config.toml
num_hidden_layers = 16
head_dim = 64
vocab_size = 8192
norm_eps = 1e-05
attn_scale = 0.125
init = "normal"
init_std_o = 0.00469
init_std_up = 0.0265
init_std_down = 0.00235
max_grad_norm = 0.5
schedule = "wsd"
decay_fraction = 1.0
final_lr_fraction = 0.02
batch_tokens = 131072
MLP neurons of a small language model. Each row is named by its layer, matrix (up: input weights; down: output weights) and neuron, and shows model dimensions 0-191. Each number is 500 + 25 x the weight over its row's rms, rounded and kept within 0 to 999. Numbers have three digits each.
Before each neuron's rows, "fires on" lists the tokens most often at its 100 highest values on Wikipedia text that the model never trained on.

fires on: " |", " 0", ")", ".", "\n"
L10.up475:518512514548499522489452508508545535489510515460482500499524520517492516504510546518510541535491484502492495472540567486523477510474504485493472460499519455484497550498453499550457487462455500509505515547576490506516515501525487507523442510509490479493488467483501492460522549530527452549506483586499497476509486509517472494473488503486501493505518507496484519430474484508489493494505485525501468477500522511483493488500490506454531540474487504516464494496499533471454484488493514524490504520493517492530508527488444517498479495519505534501489501504501469458513480496491537512
L10.down475:506502538520478481524499494494444480489484531492449488474507502523492519461561529501519499493514505474491524483504503493510540507487489469465512509461551480497516536487518535506533534500521471490501484464473524481477488519500510485512446455478505512527492555475546533539503497509499517482500477496497548506493503504508489494515522475510462474506525470512469514536498498472465479506517510485498503440538502506511476520508479475566502509505502517489461500475497487489498573574501493500493514499507531482454510504444491477543553447518531466470478491503525513511527499451489517504

fires on: " of", "s", " ("
L7.up462:462475463492493506516477513519533475488485493506493509460455471508516502512467518556469466444538467508460530542473500516476505506488495496477464521475468502485514529449543546523517509518521464493463513531489496526485545515500502474508545503544484520490462487494496511494511468496475472472502522509526525468493492521467482547501496475493534497515517549499504543489492504499458489486535521452500469510453474474524492520490488506537510529488496523481464539513492496507553491534534526481506506517488479457509504529493474471507555478533490538500480502500515483479455518531499557490
L7.down462:528497508466506461525510506535520437500505495523464492486505450479530532463501478442489512507489470473508477493505481514541509487524516489494460469529500498445516471585497527488512499506565526504489530517478529510499471504481498488505498509507517505488468530552491499484480478506495513522505489480503495504547511487503512467536433513487470523489489447525493530518489520462518524485458533500504492520528480479471487533511488496522513505506473485490529549463508526501502480492480518553521487520470496501533506538470537481498544469522455500485477530469503468492529474517451514520

fires on: " in", ",", " of"
L13.up456:543472458490521462480489460500507529526512472536517457496501515491522534521513528511486477495472543532517469460476525566497470489456501533495494494494505467494539483555485481496468505503492506503476508498482497509513519514504514525475526538482560473529512499504489532522522478462477477489540485524506484512433476481521465487514476515515458524452534553479495528469481456499513491484525540497530523478493487504513518505459461481513496496530483482504480499491529503494522482472512497461507490515503508480543519529460466499487514475532462528519554466502498542506494451529483516523
L13.down456:522529531483484559484481479494486490497541524514500485522506549513509472478503463431492514521468498517517501489533517476508504525490536490479512493549459488528474500496483520470488554547517509524488527475456504502489526526469465510479531532490489505514454513482489541521511487518490542499525461487483506532473491484478536503490473511492402479527502533503553539499439533498531476520469472518465500504491509530475486491437506482488494511499504516490523468510502535518484508532486510503468480508522454509530467490529522498519512510491518521459508472502468503509487486473495461512

fires on: " |", " 0", " 1", " Su", " 2"
L8.up258:487524513527508496481459437499541538472544506492530520478496474482507508474518467532510518483510503467465494471534489511520515474492529461542489564487513465554476507488486459480465505494547529492490567526531478522494514508494502548527500472510511517480528478521503510481499548535507495483536487522540492510555501517535520461544489477488482502484504473504525507471520472466460516484498537501491497454541503522473465518537466466442479513498470520477514512493481486476475472499507510474474532486531492507456498498490490485509526489534489473503492487490531479498525465504536504482
L8.down258:455538475480505516479524497495516478481505500501522533493502554472495515470504506535475509509509518492467490513485472526508562487495517563518504467511488524519514453481493499478541493504516533474513487512489510534508487500547502501543426492510443541542461507490519488512519464487506481507457493496497523462462464500506510502564493486513450489510499501489502510539480448487465509472503496458546524477514490525488492508475478463484505505491506512509516549511525512490483538525495513507483524459518551519478512480504489521543516474529513483541491483509438483473519526467452491490

fires on: " rel", " f", " fr", " contribut"
L2.up758:537469477491483515530495455444505494526501476498509481485458505506482524483493449489501483533512490508512528503503482500542493517505522526531516498526471474517503458524510498448494502481512439528539460533520513518537489517503495484495446505505496493526471491478517504485529511535462513513492491544523458503469510514507467501540528526494502502534511471494474510518491486533522462484509521566550474496457555475515507517504533509455512479539434474493536495520450525496496519513483540508503481503470484498484483470506486519467504503456510482517520460543469480525544521472472502507
L2.down758:520459469476503516509475470459491536498558528462514528469476511523528516504510522457497505495503495503521506516498488499482486543533516502481472494526502527513467508456475519492451468454490511492534476523515471549465477545467459515532500516519522485499470528474498517529517482462475530552444462502511480490486523514491481487489509528495490466477497497484535530488514484518539506530485542465484522490468497523531512511470537481501452496494508442530480517536479506463461516493471496477497514500500538543522529462473486512511526517459497522529536511517472534535506471466492518502

fires on: ".", ",", " ("
L4.up99:516537498550506533505480494473564524478568497486492505546474494502513498494490468498512521510534513479513434524520505475459491473504485498493500495465510531516476496541498527561485508479515543480476548540494510466527500470484552527517532470522503518502508476464545496504531488476539511533527499480543462513483514438468452495526512450509495519500518492481483514513448522526498487487472522467501470475471484494484487543550480492507513481489494524507492482514461481494504450492517498543501502486498493492500466492490504523546482473481470473537480513501541484479487501504508485480
L4.down99:489579501539538486492532454448508534479522437497517494519476547515515486507489472493500546490526525504473449499499513533480517513464502522502521477503517522511510484488463469511490524530487504482509528499504497533510532519480539509499491529539492550497459520460507492499465504458523491511496501503519492480512450528475493461450534499469483521479517503523517492484521532505501534492525436496478509506509503537531519473473484490490497476519523519514470530509515486515454488524504521511527485480477482539442516464496540483539476483492503489475486509513469470450443497493537509497

fires on: " Sch", " work", " 150", " weight", " able"
L3.up260:527486463503556547481480513454494497492523481470465490476466604480498493490498481500470468461517512512502494531529528545486492517564534526476497506483518491468481520510496524496488469495511496488491494526513502504469483506463479486523477522463505477486534507551504498478468483489504513538486508483513544514498525534525479522481527483490520532492515516438509510510456517485506539521533526476519484501538492491551478516476504463481493506504473486496488507492459509527459511533485496472525510499479526493485463508494481515518537474521517418508509487478496497494542476539467475497
L3.down260:501514435521525502512543511465528472526494495477534471475477516476491497481517551498474465495506458509508530496518502463493535476522510489514515479552534501484525509453486487470470534500479534473481496524486544489503526492487511483469510480497504472476525475520517485559525460540507477495478485490520536475485507529519528494447462529500466515494511570489494538504482493501486488487505550486483537505533485495488514461501546484514503528502523511498503457523496460451520474533511539427523494518509507530445469491525501494531506527476499478513476474507479483519535505488529512506

fires on: " of", "'", " August", " part", " de", ","
L5.up403:522497497477540485496561510470504487525488528481516475478482505526542524515500476537462528513496515536498473478523502532513499528514476497539524484477542477516541493568452522506483468505531536480485531474495497473487510490526498511516528518472545482456541480486492493487490481511506481514465536498501503478518491469503453499504485490465440509461456517533459538516501473485515508489509531506553487452490513486500487474484498521443472487525497504491477503513506486464506528509515542540494513479519461497532484530460495491552508481511480489469483522562513475456492488474503506538
L5.down403:467549468516484460544475479494499513489540523477499526502485495512517482507509517487492504439509501467489484484484515517516474480465489509503547510499443482517496519475523578483484532471506480460519471470508503507557464508504496479497468497500517512515505494483505528533527479546501511481494510527504484555478483496498526519494474501490517460505486514505539483471484488512486507539506508489454511480497521506426525472535473507491534519518502501516510511499519519596530518446472500510513486508508471525469516453469491429511494492479499530499503493494506498567478503511524487511

fires on: " \"", "=", " (", ".", "\n"
L13.up612:482487482516493532523494505507494486521509538504547491503468580500501465464481511526475472499464503461508477550509455542516513509480505518514513529507510486504488491458511501475523482496482505494476496460477553523508466530530532538511479486551473537477516526539497481518549511502520509490540482495495459460462482526514522497419481504520490445503496480489531491493483526498485490491497475448470470489516458560525504489483517505508536529488513518559501462500455518498507505486485525486501510525506508461480491489493491510529541500508504485493508506441498497447483505515529518486
L13.down612:514495484500479508495483515536484483462488519533479501531480568521486456469502523498479502530461512482528493474495438509479534547539506504502455472518504495540502444464520485515514521479493504507445500476459539521486516507504542509480513498500546500506505453538494466466529538521491558491524502507509491421562497491502479476461495465548475510484502462493524502490543511483497511514478489492518481449490481502526475526480529470512501526506498493572510479507521532509507503523479503510494512505452483527547496505497503499514450503488463498509509509506469478488508511510507511497

fires on: "-", "uts"
L5.up637:447489498474507530478476472455498524516510533537547524459488506515545528510489546508511498493488463531501510509482478472505497544520491507493470507493435494521478487521463499511463527508526499526505508484471488490533502488512536516509527484543509494473481549528518488517480464484505509568512467470517538422522483520464484506469480523474540507474473504490479492514483489505487530507458475492452485480462461467499518531501479488525520535521515473486508514528529491524494495551497491482474537540482532475505491521543490502518480513500484491480517471518503538508463475466487548482
L5.down637:507517513477512468507504478513499497479479516483491496520471501504499486487487531493455472484522506532490488506493473488510512476466495542480502564488492525546486478481469472540473539480511473499468524509502452475543511491501499481505448485503499491490464528470471468502491507499508536551475486527510503528480488484499479559533514556510506465486498473565536489512523448491516498534538501504531495467484456494482517457517514503485475503512498500477479534515484446520541518480501489536503456479526512523529447504520567486494524555528485504497490543496530503522482519524499503447

fires on: ","
L8.up500:518534517529527478541495481530491493459543497464484476473523466531472519508489474519494482564515481501479467552495474535502494485480474512527498514477545527507489509482499524519488470505465477491502553438489543487476477538510478490495494489491524538496495468490487479514448505548504467496529526478515444503482479492437474519493513496524512511495464568548518482506494497527493483486494533518499496459537495496524473510494535528468510501492491473472472514479486483443480521492494520535524504510479436521481517463536494487467510507515487502494525506530533505521490530527522516525
L8.down500:483516495501514500478513483543494508474514450522518528490484446467496512486507510459493519446492468519499480523527504521469532475505521499507532499512515480457508473553554511494519506518525488530476465519475500544476473475512509507494537483495523499512500485492501443508484482488511499497518512516474487492499520485477547487485529487547497476499512489468511477461550512489506528558550517465528463433495503517514462527526524501548529482475518507467505522495521477445454507502494507513479463497469499495522470469464493489480490487572501490547509492546511513496481460541482518498

fires on: "-", " ("
L5.up454:469485512516508528524479507479493532474465500514502513511484477522569511482540504496506476509523479504492497521519481484490516494505494508507516483495434479491475497512518514529492520484525457456499509525524448511509485498503537490536541502510504526469497525452488475514552495497482486525500492447544491458491487499475476530490489531507473560477458485543501500535477521501507469473532472453487436481434446489486497516526500499515463532544526504502476482527494501511467506493491517521552487462521473487538510498513498510531531494565472501493487493493535505486496542514490545481
L5.down454:465466469456529483485530479489473496542493485484543554475483488516518521516486511443474498449496532529507465536520516521528500485522506497497522484488469493493511505530501479510500496440464480466503518490516514555523519492481517509444500538498514532500450503519491494509475545446491478524477508532503515529488494481477526503513529507536522562492514444500511498469509512477513517565495510495477458507514431472451531542509489471519521480470520477495491527497472441487480522520499500485517499501509502493484465533535512501517514505507516499494469469458495503474506516534510519500

fires on: ",", " to", "–", " of", "time", "-"
L10.up741:456551505490518526553508513503471481479515494483473497497489478536495523526498532496532511481533501523537510523512447520464530515453510472500475510479506473514498472500495494537479511510491505500508500457468497499495498470551521485483490505529437510524473499487508488497529465472481517465536537489523486506502510511491503572480487503473533540489509496521516542505464543498514472509501505481466454490470490517528503506537528566486520570487506533484459487544460453488514500514529541536501479475484504494525489504454494458469513513512467492525464500512472493495485464483477470520
L10.down741:526452516521463475517491507481482456551480500452518517480468505499493457508496484491493540491494509501503464519484493533489404490491503514482502486515504475512514537481528511529529503505537501487516519502490480544499493455465486498456522509500498478530519445480546509511522499523528488506523480513506523459535506472489474502532482504493509509497487459512479458474498496468479480535496505511575545470492498482545541490559516552524548447501486507498545475490525558486481495497496481505446479501510515478500502491513494479507484505483516542476514520522490463493512513521518483506

fires on: ",", ".", " |"
L8.up619:452524478550492500493488525496513499465562499486516487511529542491494513483492503512519481507500505492512486518483465517529531536461472492536483488462532519506473537507480497517518444499491550457531519484476510463497474478524490538474507531535462502508485461490482480491465539495503505481517506483487476447473510503507460515470509498508510456506487496563512506469494485500484472509478494461483459465521582522539455483502496506518508550457532552501510474525497495487490499538540482502507520502519479497492535484485478566496521511527459497513517520488508480525508517533471508500
L8.down619:516509489486457480548546468508474494473542515511465487523423477457476493532491502502515484479475525442494496508512458530491467494545457525530531502539529475504518512529491531501464526521531486542496513503513506502510499495483494482488505458492511495534497506509524485519527499481512476458501485435506484500507503456473499510500444503523494541556493475507479483511478508516504510526528534475547499492496474499548522491524531509510518481484512489522541494453457504486510524523476502500483456497493522486522510541458499467529535538545506502499484463507486550464466499487503480480

fires on: " (", "|", " |", "ort", ":", "Comm"
L7.up664:502467491498451467499463466500478471539533476509491509507510516473490491452507546487482485477487542505511503523535490437504500486515486510514454524487513470458534536526464500507532484480513527467518496495478517460524467508490486553444486517522505544468532489521507473550497570485498519506464519519517524482489488492542464500539482498532552509516510519515508482507502510459480486489486519500484511464520520460515443524494529464482494529494513529490525516468492517505506531496480522487522502501526473458526500493499498531472497482519512541511560486504475503521491525534460452486
L7.down664:496518524446502487502489520506526471494528503452493521494537484493503504480478491475507489516451509473459523494517495582539500521473473518487526495456510494520507474542510500519482501473540532502508508557514471494530514497519523501492485494507492512530505515477549525484490507510475499496480489493534493519479463522496562525509447499534504495519539466538483478443460516472510515475495486544492549452483499507515510507494518487480491480464466499480485537504467481517472502482482509500472538511410535491496519497508521535485525465490495495506534482501463488524508482520504561462